python train.py --num_hidden_layers=9 --hidden_size=160 --num_attention_heads=5 --num_key_value_heads=5 --head_dim=32 --intermediate_size=640 --vocab_size=4096 --hidden_act="gelu" --norm="layernorm" --norm_place="pre" --norm_eps=1e-05 --positions="alibi" --qk_norm=false --attn_scale=0.177 --bias="all" --tie_word_embeddings=true --parallel_block=false --init="normal" --init_std_qkv=0.0157 --init_std_o=0.00371 --init_std_up=0.0157 --init_std_down=0.00371 --optimizer="muon_variant" --learning_rate=0.00152 --lr_mult_down=0.7 --lr_head=0.00559 --max_grad_norm=0.5 --warmup_steps=200 --schedule="wsd" --decay_fraction=0.945 --decay_shape="linear" --final_lr_fraction=0.05 --batch_tokens=16384 --max_seq_len=512 --doc_mask=true --train_tokens=121200000 --max_steps=7398 --dataset="wikipedia_en"
MLP neurons of a small language model. Each row is named by its layer, matrix (up: input weights) and neuron, and shows model dimensions 64-159. Each number is 128 + 32 x the weight over its row's rms, rounded and kept within 0 to 255.
Before each neuron's rows, "fires on" lists the tokens most often at its 100 highest values on Wikipedia text that the model never trained on. A number after a token or word is its count.

fires on: "le" 12, " dr" 10, " about" 9, "ailed" 7, "ld" 7, " g" 7
L2.up624 [110 141 156 157 110 121 132 136 147  89 100 103 110 160  96 109 175 163 131 136 143 118 182 143 137 101 149 145 141 117 135 128 147 163  86  82 116 163 138  99 145 201 170  96  72 122 135 168 146 161 127 119 113 137  77 158  88  93 106 137 126 153 132 107  67  96 167 108  91 117 153 137 176 102 112 119  89 156 104 142  97 146 103  90 129 178  94 152 124  93 165 140 158 147  66 149]

fires on: " under" 15, "ch" 12, "al" 10, "en" 10, " en" 6
L2.up494 [123  87 152 197 109 220 167  77 100 123 104 169 158 119 101 117 162 102 138 137 178 104 165 139 107 116 152 156 117 135 142 162 120 163 118 131 110 163 106 143 129 179 159  91 136 102 121 212 153  91  88  66  99 115  86 153 155 113 107  97 149 117  91  63 158 104 171 143 209 129 146 142 106  96 116  99 187 103 115  86  99 124 169  94  86 180 126 130 113 146 130 118 175  96 142 170]

fires on: "ability" 12, "ification" 12, "ings" 8, "et" 7, "ast" 6, "ograph" 5
L2.up507 [145 173 146 140 112  91  89  86 101 149 154 105 167 111 113  68 111 142  60 149 143 161 151 122  95 164 157 164  94 167 135 100 126 111  53  61 105  85 117 154  97 141  48 158 130 122 175  98 166  99  99 116 111 174  98 149 175 175 103  36 175  76 147 127 153 109 124 135 107 169 116 134 131 102  83 156 131 114 121  90 145 145 124 121 138 140 100 111 114  79 139 101 117 146 204 112]

fires on: "et" 23, " born" 14, " more" 13, " up" 10, " ill" 5, " married" 5
L2.up595 [130 168 159 140  90 127 126  88 149 181  92 122 127 126 125 146 124 115 153 215 125 142 115  94  50 168 177 140 103 146 177 108 101 156  85 103 137  92 122 148 152 119 141 116 139 108 170  89 133 134 137 125  83 131 143 132  83 147 108 126 155  80 177 169 222 150 166 167  92  98 143 166 170 106 129 121  89 142 150  85  67 108 190  49 129  97  88  96 142  80 120 141 107  87 169 144]

fires on: " " 20, "es" 16, "e" 7, "man" 5, "res" 5
L2.up450 [152 171 114  97 176 117  69 123 157 123 150 102 114 135 138 160 121 193 132 178  73 159 119 155 165 112 166 137  75 130 159 125 117 138 126 141 106 145 105  97 221 116 161 187 118  92 150 129 125 143  82  96 171 131  95 101  80 135 107 151  93 109 147 108 169 145 143 166 145 101 104 133 132 144 116  71 129 222 157 121  91 155 104 125 126 133 143 121 143 102 157 138 174 114 130 142]

fires on: "-" 21, "ed" 12, "re" 10, "at" 8
L2.up265 [ 86 136 116 111 114 124 137 128 159  84 141 116  79 145 163 110 144 146 182 140 155 113 172 108 156 153 167 115 152 125 136  67  94 118 167 132 112 130 141 128 102  84 113 141 139 117  97 150 103  95 119  66 165 130 127 110 141  91 131 140 139 154 119 164 126 134 112 125 122 123  84 121 171 138 108 173 160 105 119 129 205 146 140 156 187 159 130 130 121 103  69 137  66 139 137  63]

fires on: " as" 18, "ot" 16, " II" 7, "ri" 6, "tt" 4, "cl" 4
L2.up587 [ 58  48 124 168  89  86 144  93 103 124  76 132 127  78 163 133  67 103 108  80 102 115 135 128 110 167 105 161 172 134 138  99 117 140 113 147 171 104 132 144 107 106 151 107 142 147 154  77 167 164 114  82  61 101 120 116 157 135 117 143  78 138 128 131 104 126 109 132 184 152 150 142 132 109 169 137 176 174  98  99 170 119 129 193 154 139 209 161 209 101 130 110 122 125 157 173]

fires on: "og" 24, " top" 10, " wind" 7, "ography" 6, " board" 6
L2.up528 [127 101 146 151 154 100 142  93 141 134 129 110 175  98 138 148 135  86 153 120 106 155 173  34  49 161 150 130 161 110 137 104 115 101  79  85 115 100 121 138 102 106 134 110 133 124 135 109 145 110 142 144 135 100 162 114 106 204 138 156 187 127 169 147 140  99 126  72 114 152 175 129 167 193  55 132  62 151 121  64 179 141 136 117 164 118 156 144  91 185 117  52 132 139 189 118]

fires on: "er" 27, "ris" 13, "res" 8, "es" 6, "ort" 5
L2.up139 [155 123 124 142 104 124 146 184 146 161 104 114 126 167 113 139 153 141 151 116 124 127 130  91 159 135  84 163 130 156 108 125 133 137  76 129 128 126 130 110  90  87 152  91  87 103  95 173 144 155 148 133 135 135 144 147 117 137 126 137 113 169 147 119 190  69 124 101 161 131 141 123 192 129  67  66 109 122 110 114 146 166  97 166  94 112  85 122  66  86  68 131 115 161 142 174]